From a checkpoint of a small transformer trained on Wikipedia.
Size: 10 layers, width 448, MLP 896 SwiGLU, vocabulary 32000, 45.3M parameters.
Training: a variant of Muon for these matrices, 890M tokens.
MLP neurons of a small language model. Each row is named by its layer, matrix (gate and up: input weights) and neuron, and shows model dimensions 128-223. Each number is 128 + 32 x the weight over its row's rms, rounded and kept within 0 to 255. Numbers have three digits each. A neuron's up and down rows have the sign that makes its largest values positive.
After each neuron's rows, "fires in" lists the words (lower case) most often at its 100 highest values on Wikipedia text that the model never trained on; "fires on" lists the tokens most often at its 100 highest values on Wikipedia text that the model never trained on. A number after a token or word is its count.

L3.gate227:117122120178144166125135152124150212102134080169117144163185099186175113131167112142084151150166126162130109129112118152133150090140133114130101195115048138106123123124145136073131119153137094114164123129138181089094076083123101172158125137131096148119116065137131103123108114163170168167
L3.up227:116160111056103107110159110127108115145151140183125118075111176101146169138155126026139138063106172111086135066169153207128086116100153143166120156154141078140067120195086104101157111145131107044116148157112159216103113118094178090110166109123141150126162114104160117126124175098084103149
fires in: "and" 99
fires on: " and" 99

L4.gate595:088074127177147186102092134126152123151144139151135161168137182085108183168135177178107129161176161130137127146179120081165059201092145179180092186109152182095179206102103083102160107165123148063138141159040179127196066144165141114102161149079070190134094128071110076107103152181080157113
L4.up595:113119142124141113179173134109091145091138132151081153147135123104060081157116124075101165159179102094140088102113183121128119159137139096112117088111056137147100101122091124102121130069155182104094081109099177150149154105068156100141132089123129149141118130137164136099182071101121079105
fires in: "on" 27, "following" 14, "of" 10, "released" 9, "from" 7, "at" 6
fires on: " on" 23, " of" 10, " following" 8, " released" 8, " from" 7

L7.gate220:157134072083139145116119111090099187087122103128174131148088151181163094145096154110147096147129102127142126116116157063160142155114126098110125130162178072123095181117105153125107118134115149114139118119068112119143061187150119056144119115144045123128116165134154069090106081158073086056
L7.up220:092117172107136189128169156105094192109149095128146146094116076184165171134103099111106187149168132145130141148096097091146124111114144088147092083113137106083118119135177112058117128122164116174152156127133115152123109123128130115109060166131100102064146129164186067128127136094114112121
fires in: "is" 59, "one" 9, "was" 6, "following" 4
fires on: " is" 59, " one" 7, " was" 6, " following" 4

L7.gate170:092136151089130120164131071156132149131161093072099167122156130110140150085141143087139054105097109116089173166108111140181127197090101096123087134163137108085138100129133096139180036145114123174163124159119132141105111111158090121171143125148137088119108122096209094156138137185116167113
L7.up170:089193112110107145152151106092123224122160144179144167125121071099103129165119159123110107088123114163161179097174154151165099126127150136116163095087146091146099119144114098091146161059073120131179123127101076148056141139169101132132093132153086117117119126111185202138148122117190072170
fires in: "of" 36, "that" 14, "in" 8, "they" 5, "from" 5, "by" 5
fires on: " of" 36, " that" 14, " in" 8, " they" 5, " from" 5, " by" 5

L4.gate691:176126146127089124124160093079142139094141150166185132095138133139091134125087111193167128116066144116085085114145088154159104171154168169181085087176113120084148213157136128135072104110145093111084112172109100102102118144121186041102116114136157149151072157048102056166156115124093073109
L4.up691:140044068090131150131130120088078123104155099200150133170086133152157200119114059132108146181141075144098157163147153135166169151104130128094135100189069119107146154107094105111158122153131168144090095095132113106046141148070109148109154093104099139123102133101124128119158133112094114147
fires in: "also" 36, "were" 18, "are" 15, "both" 9, "all" 6
fires on: " also" 36, " were" 18, " are" 15, " both" 8, " all" 6

L4.gate827:096149093119173143082121118115111148109144088185133126116126151132151151117080118128098114129159122140108095205133073053171165145121084114135114162162081146127132118113116054163156136096105112134060163180113085141156150197147114063142152142160098132133120194115120107157126147116126172063
L4.up827:164168102148111176120140103110107126139081066126140143120180101118117136109117109184148172040111077142127108135132168129103097115113105147125147088130119124144184107131112168129148135127120092108137113188099153168105143108136141186186103134165081069134177145144118159116181147109134120087
fires in: "took" 27, "take" 12, "takes" 7, "taken" 6
fires on: " took" 27, " take" 12, " takes" 7, " taken" 6

L4.gate589:155091189100110115075192119095114116173149110149087125124153113127207159133136144148129035126139154091181095132144191155102131181148176179072129112108090150127142094136129163110157149138076109127141114143086169154140131100160156155169120176110114130191124132191118160108170105126141084152
L4.up589:135114150148114178089132150167098152147072117178074160087097098113197110071112133138103070115112135146084171120148101122137124119145128132081138082165173140085126113094124136147142104114151148124172084127119140110157104099173123103123093122105185128127130148156133156164119106189146125168
fires in: "at" 18, "in" 11, "from" 9, "as" 9, "degree" 5
fires on: " at" 18, " in" 11, " from" 9, " as" 9, " degree" 5, " graduated" 4

L4.gate757:111132171109103165172181140117210171134090140153172105097251136151066108100119182096133087096200110153185134140103141095118143144158143168094091171126125116118174099075049137115128067144154149125090164111104126134159119123081093125150125165086081141034162174109120075129151141118092126121
L4.up757:089156150153151125158110156177185146122074068126125123119101138112170096100119202124151116076183153139095137072104128130127185100152173125174111116127106120124121148120137060161144119122159153081079090147142100107139085089093099127116162127154093151158162192130130094141124082103093145158
fires in: "in" 34, "of" 13, "for" 11, "wrote" 6, "on" 5, "during" 5
fires on: " in" 34, " of" 13, " for" 11, " on" 5, " during" 5

L3.gate623:186061082106095142151112136105159172088126127187133145106125164095075099141101071157100136098131066169147129138147172132060167108106138096094135139092155105124140142128105162070107123168113154062145197137128117160148177111096146106065122090108110114124139115092111143218109114141187105127
L3.up623:093143133175174140149154136171197100109144163181104193131150162174107159164108166058087124099157039113157114119191166105137089166119073115115130167136141115126056133106102128119111106105085107103054127188111208112075124111144133116119121166136121117161125120098111165182148160141169096146
fires in: "of" 40, "with" 22, "featured" 9, "features" 4
fires on: " of" 40, " with" 17, " featured" 9, "ing" 4, " features" 4

L4.gate171:098129056101137100197159128147135113104112095091146108151097156133122083103119165147106125159157133089091137068157124150133124164101176089106157140120116147158134172131113117150128130120117145174162177138136113056105153169141097106127088177120115096140139116132130139105138129149166156101
L4.up171:045151136143099089142126099138106133170125166092203166148135166084125115112093154157110178099167172099116145142151103174083132163091129124063069146156110110125119136143113073123151159175097151174126155103127091163128117160174138133107093206112095140115169143095077133147104091071198163109
fires in: "of" 19, "most" 16, "best" 10, "first" 8, "second" 7
fires on: " of" 19, " most" 14, " best" 8, " first" 8, " second" 7

L3.gate150:131124087138109159140158138122166145115061067080126120130135139060100153076160192140098142098149078143078083077140110152088081117158077096050109104126062139113114104146100135148117121042131176135163139142134141121117142124120125118100036102101136086085150163074172124107109091110092157100
L3.up150:125173157105084155107129195167159132085072224061117098137154129141164162130156120106163107145103139116166112152119102120222162172104162159168118126141134132119155113097154122107080112179162116153211082104105187080154121149092136138102144170086164138165111147138112179168167085100125124075
fires in: "until" 33, "before" 18, "after" 10, "at" 8
fires on: " until" 31, " before" 15, " After" 6, "At" 5

L7.gate224:136156144104186143082202092163140102134149152139101144170086114138127089143136214170105140118145064156086065107097118102132154124147168059072169109102125129081150106152056140148095143146136151155102117062148173142115056126096208091120098124081140111115163160157096135121203210080121109141
L7.up224:127143155152167146084130124077028166118177156129109086119166174205122139216202152091124102094180115119130137118136121103089097054129126095092082085075151115126117166130147170157156173122143080168109070136128135085124080092054172191082124179159139155186173108116136124136164119177099159128
fires in: "as" 42, "km" 14
fires on: " as" 35, " km" 11, " As" 9

L4.gate820:127066174107131122116121116102165145162098130118119196092146116086104113094137128173108164138137088138118083156125187098148118118141187165113116176106129162045154172087086106139147126108160166131133098132056120137111094120089098181096068082119136098105204157131099142118115053153118123075
L4.up820:137065151102202097138071136095126152116109120115153129108121177142139161168151150100132125123114111088131082173055123104160168097123116135162228143117133135083197116103129120066156147135138193154123197100101079161147160138109112145122176144108126072109131114185127145146160122090090151102
fires in: "s" 86, "in" 8
fires on: "s" 86, " in" 8

L4.gate841:098124106065114111060208155147105145127161110094146191114167151114092122135097150090112090149186139094152133166134080145131141137079132118133159100134157143082067118134167114135154133109168097098156118171176141131091160119143137161054152039118166120061138153144105159170123166044107120136
L4.up841:156101125174105088112114077133140184137123124133160168107123108178084139090160192172102078114127147144137105138132182165181105162155189121134130161118125155098082149148073148073160137095134149082169181198082128116108133173146183075131067157155129146122165141083131116130146132136149067145
fires in: "with" 19, "and" 15, "to" 12, "by" 5, "of" 5
fires on: " with" 19, " and" 15, " to" 12, " by" 5, " of" 5

L4.gate743:140157157078141099118080118124112180132115161159124112129143202111080170129139118123118123121145129126120206131135102130164111118096135176097158128186120214182199136150101104185099107117134111190122124121144028166093106122134101168182130121115204114107119076097111141079085142120158093111
L4.up743:126165110155104134157113142150090150106215106122100121102105149143152163156155100062152142157163115173110123146109207111113155137086095127128162172136166165077145158096091146145113119099173129143115120073120102150129134170162144150114072108098186134131167133075148157113058182128128145129
fires in: "of" 82, "among" 12, "the" 4
fires on: " of" 79, " among" 9, " Of" 4, " the" 4

L4.gate672:072106117159127160121139138109123111134217161141147123156194129130105191067164210154111147136152137174184146133114157096119110143116104083127157102138118122126152146126119058132115146120118115128067131123078178101199187177133126155162091126090115154094137097098122137100159107136118158131
L4.up672:095123092154139168134160137097141112173102135137122158150187139136147203169131145167107174117124052085102085087113112097142149115193116167149126116037075090175139110115183137084074149140149089118138144103088109108178155139097162149106168063109119103113105128163156152134158135171188085076
fires in: "on" 28, "of" 27, "under" 17, "by" 7, "after" 5
fires on: " on" 28, " of" 27, " under" 13, " by" 7, " after" 5, " Under" 4

L3.gate567:128193135096134130103121081120158131147121104135120075141156165171129168105143110154100178130128151130120133110198142093104150102103158098077171170151137147094135145131122140100126159092142068124142053069134139119105146120082126140166097120122113101181142124092120112165121061134121124174
L3.up567:157153084101140136067144101124103109141148173079128125114118111112160102161137169210108162151091133121107127127080128159158043057082167167161138148130103138147124200144132107125152145108125105158132132139143171169138171110070167078114157135138130118110152173122197110155157177095083110126
fires in: "and" 44, "years" 11, "century" 5, "1990s" 4, "or" 4
fires on: " and" 44, " years" 11, "s" 11, " century" 5, " or" 4

L3.gate764:099149122081158166165180154158090103109113154121105112138150144116109125136122160126133160107131109111097127074086136122157108192161125129142186153125128175122100118114172168155099163079111091078149115102131115172126146152172078119108080157169083147113138072125170104094150110126105101056
L3.up764:141116112168147121088193121122105124170142176158123133145110117169129161161100112135174160086106082152119138148099077113106073108053105133098133161068180110080141174171045150162124127116111147076088113128076189119111190075106084097133114117097055095126082098111087140170164120189155089088
fires in: "which" 49, "that" 44, "hop" 4
fires on: " which" 49, " that" 44

L7.gate428:091129147184171104146128143117157112185140156134098161083106186148142137110141142041138102184161110142130146200150172089107170142166199170141148111161169127187107139134124140047104090123108132090185144135152144082164124096184130163203122131151101078119131198104113122126117117124131141145
L7.up428:077196108123076149147124097118078160117120156108186111189142079104134130173067119137110118063164117183127064121083161100129050146115126107066154131112130100099135198059127086112169152097097149117154126173100130120127112136157069122167189145157176144122108138130160114116149134181126145142
fires in: "by" 32, "of" 7, "with" 7, "against" 6, "to" 6, "met" 5
fires on: " by" 32, " of" 7, " with" 7, " against" 6, " to" 6, " met" 5

L7.gate406:150135095158165149103142130179120066163127204122096172078159110166109128092090113148160053113107144132108133111106111074127124199154093148152117143130130143106033072119200156116090146101103167114114151114116147161125073144109148165102149093118163169097108189104114145169131131115143100101
L7.up406:125151064140125106109157134140117162096087170151125153196126129169105166145105127066150118181065138141151131118112056101152102123156149102028092074120187173082056147122104092152120115186164043156141134085088135131126073218137128164123130125156110150102091134182125116160149156120160132118
fires in: "a" 84
fires on: " a" 76, " A" 8, "A" 8

L4.gate104:167094130104065169188143091117122157088132162136142144149107084139104155106097160068136108100173132124113134132143156097154192123134110159122145153129111098095123124132136084131118128145129149190118114121162123123085103105162197116147150120082138124130146152056105088127145090082059067128
L4.up104:160176098152112158059115133111117160079109078132152175102179129118113174148117131210126123149172091105099180093137127124080125103155145125121142144124087150118129128131145149083148098113145124151107077060143070148070128099135139151150131144140169090122181149171102172128163125180137127142
fires in: "is" 22, "was" 21, "were" 10, "are" 5
fires on: " is" 22, " was" 21, " were" 10, " are" 5, " the" 4, " example" 4

L3.gate555:145151127119111151113093146090118104097130127153085198095178162083101099111133091123140114142164147088113135147139108149134145103122176104166185171091111188100163148044087193146139110136113166186097157107127134157117145144158192168067090135135122106109147163150118129174089161182114126113
L3.up555:119160161193098097177142202121104189182112169055117097101186096103108123145141106098105122141147175147124089072145131085153144076131135162059215159157092102126153123101114111160131221101119100084140121192106163099182175151172132049101124097136140123116173099178137145147159145182097111140
fires in: "to" 77, "not" 9, "should" 4
fires on: " to" 77, " not" 9, " should" 5

L3.gate57:053101100075091087161094122082100137075113089098157127080086092124102113132104096121112142103090137118103134076108168144126092071139096126076164112186182117142191211163042123154119153155136147122120101110154155109159149209138124095117121074146102161066164114128128139098199053122049172140
L3.up57:130110116121120127230112178091138119095117145164068110136193123108145148178120132150089200141080143115095175137187124178108120051108111104137128130136145110133152127121192149089134142089121142126108140133110124120128082098152132137117106200147086143105185099123118134157111115082162172131
fires in: "for" 21, "except" 11, "who" 9, "house" 9, "note" 5, "congress" 5
fires on: " for" 21, " except" 11, " House" 10, " who" 9, "Note" 5, " Congress" 5

L7.gate572:146193143216139173131167150148187103128097086177144130113201142131180140077160163138153127111154132131158131135114236127149130116156175086143148168118127146102135128138135132172078130163118163157120103149079101116157180094083123172139143098102095161153119149088159173180171125152112144145
L7.up572:140135099102116169151088100133101133065136129161108149130192070138123157130142101128099107094168135142078136162127154110153163139113101147156128164109180107108082144143202091139137135079122109174109155126149212118173111110178118164127121054124109138106123129104119146148056163110116097107
fires in: "of" 25, "number" 10, "than" 8, "from" 7, "at" 6
fires on: " of" 25, " number" 10, " than" 8, " from" 7, " at" 6

L4.gate393:138099157181099214128136138111118103132125126169118084102174168195118100143130169107138128166198086100107120151127139119115129169144145068105177148135105097147079130133128158131129111094092144123218116098111154140164157100110115099102099118072147119112175125125119176165146157154113145150
L4.up393:102106205100068142116116184106173105116107073155139118084143161154118129106111086136099172115091150124180101159102115129085108144187149067079172107114102064150173116111077151133123182136123107092174113127105097151171169081108133170083154136092115163114112121113158184127137087109107134127
fires in: "and" 56, "on" 8, "as" 4, "at" 4
fires on: " and" 56, " on" 8, "s" 5, " as" 4, " at" 4

L4.gate765:077114101090117178108122186104138147072163101071160163127141145169145177118149104107169152116142106088145111122088146099103133059111169128102114164121114094144086152111173108198146165155124171150078090109056176125146083178072168129134187095180112104164086142136090155139073172127093087158
L4.up765:113117120115140091147131062154117127096137120091123126118146186155132152098128125153143122108128136162156064146113152125149113123117155059111158137111149142092174162111109092135025140202175079148149128117143126122111133148124134112172145107170166099125131134127141116167116161122153085081
fires in: "of" 91
fires on: " of" 91

L7.gate342:140118090117153144150122116126144131069127131195100118154132128166068095103162134114131106123079161163113181160155160118154159141151161135076122094208110125119104177072091152132112146122150142131111137068067114119110121110126129060107153160166163119102119168164172086125105137137112100143
L7.up342:128168119076157156165121142106114172159164174189136178100070124129152120164169124125129127100110130141058153170116117082070125154125133193125151102080122143100148177131074096144097107161095110030125111133094175118096102131066168090130155091129118165125147136143152095122161133101177171146
fires in: "as" 56, "in" 16, "be" 5, "of" 5, "into" 4
fires on: " as" 54, " in" 17, " be" 5, " of" 5, " into" 4

L4.gate103:128139185109151184140089139132168076123168147150173130164054129149099167139078150117104120135127119057169182095098169174120082120098156136153161139120104147128179071122118099151120159130106133140090128166153125147145094114069165158147206047156156100061089119160087115100144152119099145112
L4.up103:147096193149162134155131177127152127128114149061130166134116097141098099113125101088129117128085129142124126091139187199189160117131112137183153164103185124109113081151121098061155151146118123111140163171190120135152125140181172114170150132098135112124128144083048165122095127071099137102
fires in: "was" 66, "is" 20
fires on: " was" 66, " is" 20, "ed" 5

L3.gate735:082105105146142127126124114165118108056118123173144119143142139136112187209122157107118167164143215166135090167129158119170089126128137146153168124177175150129093114117106108119158061109122149110071104168113076142183108149146154070149107129150164127147128118115149131111162123152148075160
L3.up735:137106118134185148143116155123148124148109105143141159124122157128166196109106117129079152142102147123129131119147147104112128140129105101101115056121159085073111082109130137143134153103098139142081133200131100194146167109121117052161057136122151130133150066126101185084110170090175130113
fires in: "first" 25, "of" 17, "was" 13, "last" 7, "3rd" 5
fires on: " First" 18, " of" 17, " was" 13, " last" 7, "rd" 7

L4.gate416:057123138146063092152090157115085113092091140131157131168135129120102143115102103152074155173183108137147121109142097144149172103118113121125119099147179152124068108106085102138156133145068136119103106139197111113124108055119142104143142130150102148067145118075144131123128121120155131214
L4.up416:125089091142108120114095173160190086045138140109192088088120129120167146140131097144106132152129134090145140188170157101109085142031131143110167146083213061064094173158109127125124141109185103163027105141128108141146137139128140071081181164130157128172124139099162100168055147147098154158
fires in: "of" 56, "000" 6, "200" 4
fires on: " of" 56, " 200" 4

L4.gate235:123097103205113144095102137116151074137151137115108110136103164141096049167124135096103134141141172136181099124116144146160085147144053137155152157123150164148099128071133091166101118161133111143153166089126110130141162099174119074142167113130154157092159117063137122118163160082115079065
L4.up235:106111106139100156107166137148104150092108149168127150082062136135123140140140088122029079125118147118140074198179136148104141136050169154117089102104191123113154146106175094119140089160119191117110150134118103118139115117108065116167144159087077085117125097115109109165127147085124185125
fires in: "in" 37, "of" 30, "conducts" 4
fires on: " in" 37, " of" 30, "s" 6, "es" 5

L3.gate885:099092128145120146116112134132109163125141151104151217088112177132078121092183138132130106133102105140182174098142158160144139136138094167137109123194155176125186086100153124084121113137103094135203118129132177181134136120103106082155132126080063154059168122133203158120052179116137079126
L3.up885:105164211122132117105159108163127162153132150110178113137161117104151135148087118104136084102164116189122169143169162104131104170152208104101098107190101147129149121120139132142155119081171080161145093090150142180088145115137155152125120185138114148163114132201146096112145091056125111113
fires in: "to" 21, "through" 15, "of" 10, "on" 8, "from" 8
fires on: " to" 21, " through" 13, " of" 10, " on" 8, " from" 7, "ting" 4

L4.gate569:084117070047203181127115146122064142135140160099171153117134126168182150165162124177106153082109136095155098131150086068079124131152126143133094122137166114136141121105129140125147178099117104087141190201109121117124107136188132137169149105091095160154154138109177098144114151113157122149
L4.up569:095085152153118085175062089131119131117150125179130166144106115109136102118144069144136136091142103115178117118095157168092112156108132121129108149114112145120169156174064156111070151071138108184114118131118149174164161186114071178122116154105155121121135136156065099155146079131095186051
fires in: "of" 40, "to" 15, "in" 8
fires on: " of" 40, " to" 15, " in" 8

L4.gate193:160175157086147139113132172174116078169106122080163095132186095103098104137131147148095070111118175143122151090053126128145096162149149130103149146123133104155060199115111108101107186120127120118174011122122040144185139189144132171079079063144089149103156104137134167081120192179120084088
L4.up193:061200126193116136149096140132107111099046127131120153138144189152119099096161151116139121121078132125100130115145146159162137142093152118154124153167106127114123125124134115176168133162189108190156192100115116180129118100174161137121105104097170133111155143215116114200114112089162176135
fires in: "which" 40, "it" 25, "she" 4
fires on: " which" 40, " it" 18, " she" 4, " It" 4

L3.gate881:078152170079136158055121141158062122120114150165083161100186103118085124108117132092116176168163111098134156106134128133094069132122186176117114156120166130169143104134156101135164121151160066102166117121131143150084114119167131188120102134151112143127099096149183169093125079129135088132
L3.up881:157159160151120122079151162111106150100118114146125177147126099147172146182156111092180137079142124183073142139120141116112180108165139089135108130140111234203184125129136195151134149140145143068150162090112189115173115112130148142182122127127114148104151186124104091164186145158146108125
fires in: "to" 28, "well" 17, "as" 15, "over" 7, "while" 7
fires on: " to" 30, " well" 17, " as" 16, " over" 9

L3.gate616:094127128171077119153114186127158140089112110135189156072077138126124146196132165140064161098100107136133111063107132198079108138172167124111140123165028081159133159093160087180095181105151144169200138110142086154139169147153136157156109131127146135093150118134144141173142084087096099084
L3.up616:134138146105122142127127154131123093135120188128138113170134118152137076156086066207168177135069075152064075043074107090136094064101112111164168148167111091080160117054145127118142097159099161128083153109162137158056138143135126106127115104096184096156084082087107130126084146081163201084
fires in: "which" 47, "them" 8, "turnouts" 4
fires on: " which" 47, "s" 30, " them" 8

L7.gate718:163113125128146193075097117077161159048108160170121133145153105118124142128134099080115118126140149083095126127137067124133120145134084131178145162056143140132136136121143164110175159096138153099151109083121103131145118130133133128087133123148164158078138092093084183133122081109075151098
L7.up718:065089107090178083139042066122101113112096132177115174148107156091172124139165060125136159084189130116106148124173149110145160134133117143093172184127196099130174118126136175101161131119106127116108092098073124132130123127131095105082085122141098135106069143116122096097058105156081100123
fires in: "was" 32, "be" 15, "being" 9, "been" 9, "were" 6
fires on: " was" 32, " be" 19, " being" 9, " been" 9, " were" 6

L3.gate810:101151197097118180108152111132104121162098143184132109080117085126122103171101165082105149117134090102116136160188150154127171118152181118110168124095112148077189145114166135131114102157157148129111092124148123114156110121146142093117175117096125084166132100097157054154127180063112156089
L3.up810:173100111143152113098148109144165139070109116111136137126206164136140067144109147125098139148131109151072073118108148103096132097129147144164146137116148088120171122128164122144138096160163127147102129153144109130157087127079119187127079146099139107139170178109164101116088105088090136099
fires in: "was" 24, "also" 16, "is" 14, "said" 6
fires on: " was" 24, " also" 16, " is" 15, " said" 6

L4.gate537:114111104160095144141090154199107100151110138119161109140125146176210099159119156176114181092140091106113105137097137148078114203147110116120169153093121125096137145118109176115214138090095203121086099071109138152121068143129113151109165114167118136110111157126067093236110130133127124153
L4.up537:088202176101116111138124143158130140123081158109117108126117186081082118183109122174139096057088120144129185119128133127199116127112139138116188156167117158154133172158126108164109097109103131152135144123133134063152119137193141158069069158149127104097100097163124139130106142187073163157
fires in: "for" 25, "of" 16, "between" 11, "complex" 5, "horváth" 5, "what" 4
fires on: " for" 23, " of" 16, " between" 11, " complex" 5, " Hor" 5, " what" 4

L7.gate772:095167143106152161100161112111139157157113151114183124120155088155158145107105165136171095131115216118083127171083177150173122170043097156071053136131168119122166106118148146091112146064148159118184159097146103083127107091120134154136132152105106111120109087062156143176148112122097104135
L7.up772:103147126123077119130159128120149113164148150130126189145147123091105106153122131137175157040108203117163117097177112135169128111102133101098165169055121163144114135157145117161102111099160144135110132116120127163113132080108043101154113145115122132098166107111148145212138135139148085112
fires in: "from" 30, "for" 15, "allowed" 8, "causing" 6, "led" 5, "of" 5
fires on: " from" 30, " for" 15, " allowed" 8, " led" 5, " of" 5, " allows" 4

L4.gate480:163159097159114135101148147128170162162196122108102129214080143142140111139132079111133118151065104130194104132139092076157173211108126163165123176116118174150131155142143200114125115093152136126083135171125127160168109127128166120089163071110129165109227057183144190101091175160158156124
L4.up480:123155117166136237121105075093143122166107111161123126165159137152125151120152099130116078121229160116148110095142121081215157101105204184136105123119120151141125138100158191114108102058118138135151162076100138098124152157060162162116101114086103128139150101064136188161163148135129110071
fires in: "had" 20, "is" 19, "are" 17, "was" 11, "been" 4
fires on: " had" 20, " is" 19, " are" 17, " was" 10, " been" 4

L3.gate123:162096159132140070084136131109125105139159097131080137128150154127155149124136111110111142142091116208134094197086135093081118133182125149127086166179150153132162101140071136160110143061139155167194101143084110198103149143151135136143094123086148088111089090065168097028121115168112154108
L3.up123:131171174154136031127164121070132102163086117125184065129113162095170132114136157133101117165097087109104116145089187111179164182143134140165143160076146156133128142127127031120123150069107147129145119162118157150157141121161122088105134147114083143171173150125122054125151125223124124153
fires in: "that" 57, "after" 8, "since" 6, "until" 4
fires on: " that" 57, " after" 9, " until" 4, " since" 4, "to" 4

L3.gate653:074150150117126142157158109156161156179119139122125121127134121111174053121164136142160134153145156096173148094080158101155113114062170177067127203159100119147178142169134128128111164085122145118152077117093112121099095104137107163133147118113118117117119112093161120107120091148117132117
L3.up653:179095148131150085124085131114130110150152090163078193129183158157124123111122140095167150141153075118166123160133092078146124123138180180154101142098197076084126142129111124121097077136121116109109141087145122125153139106125116133134168135111167128111136209138110118166118091157200105116
fires in: "of" 35, "than" 20, "to" 13, "as" 5, "from" 4
fires on: " of" 35, " than" 21, " to" 13, " as" 5, "c" 5, " from" 4

L4.gate226:131125142091179141100109150095118125150123206147120163109124138087146179180097137143123092170197109132142129095086166086121125109107093101126098170108186123156100145100190113155106093155103150127169146136185098127139091131160163088165204109086118115171094102127095131089053104105038144124
L4.up226:090120143139131175198160123112043178126163146106110170177116169173082182140149183148096082164120193127111113104153176090153155127144082095099122144185162143151130130107140154067145111088088128130104167146205093166137176122153179140094117099119099149101104108166159129101132122149091146170
fires in: "for" 26, "of" 15, "to" 10, "a" 8
fires on: " for" 28, " of" 15, " to" 10, " a" 8, "s" 4

L4.gate391:168115128109098135138125087109159108127074224133144108190157133121119130165122132158077154096156128097125178152149137067131149100092173106145090158126146146137168136144105172095100126148141143083049139130167131141155092088118074150058130178107039120158165146146142116102121141114127057123
L4.up391:161147066134087143138155099116099156077143167150064179117101074161162129169104151181112071147087135164136091108112167046133078109102157183128118157154083106134067153145096171116187135127145098086081105130186185121132086150154154102098116119134131162136127131144118103162079167079117139158
fires in: "other" 43, "of" 9, "and" 5, "additional" 4
fires on: " other" 35, " of" 9, " Other" 7, " and" 5

L4.gate60:088151079147092168116088126104167112144117090115072086113122133117085170120082131180080149133178193157111153144126161144119140156074106111105156154109097107108116114094064175138106115189209131128085147101112143101102112134105137106128136122138145130128129137120119144112135137100120153154
L4.up60:152151138091184104121117172170171151118115132159164108106151185122089116127137121182027146152170201094175169153150117109150192144097161140140119130132175100143117118055127144097179144101070140137092146159152136126103166098149165097150100126141150147128125160175119148129118109159156137139
fires in: "to" 45, "t" 31, "not" 15, "d" 4
fires on: " to" 45, "t" 31, " not" 15, "d" 4

L3.gate709:116107145150117144123101154140172115133126097077134084086212087075092115097132161100161130060218187113146149148139153119143083197144101125096130102093160148112148120153160126131119202111093187085123155125112132060088143181081145157103141109133180126110161144113100107165140152093079076106
L3.up709:165133103125129110090101039100091094121121178128153177120142146113028089093144133147143103123132127162082220164125094146114078080182084151111184126079161133158084124173060173117148176092122163115129108097135125105125060131067094174120090154135154131097142140089161118160127112109064112096
fires in: "a" 24, "first" 15, "with" 9, "second" 8, "met" 5, "her" 4
fires on: " a" 24, " first" 15, " with" 9, " second" 8, " met" 5, " her" 4

L4.gate311:198114111174128127160129113094151118160140155161158129127144092083106158100155078121068127125155125117094137140073067137189095200140160167143097157092126123055139145095134179099101179054137183174139141179144107108118127167130198134088179088144068127102155120166135166134155150167169149188
L4.up311:134146139139107166074139085119158145169109115101154131103232088165158110054142060161141067138148127142140134118133094142141102127125158136189120098137156144121134144163135142095082142111088178112114169149163109088131104173153134155151178071130131069182135082202151162135128111167121093083
fires in: "as" 23, "became" 11, "over" 10, "currently" 8, "was" 8, "he" 7
fires on: " as" 21, " became" 11, " over" 10, " currently" 8, " was" 8, " he" 7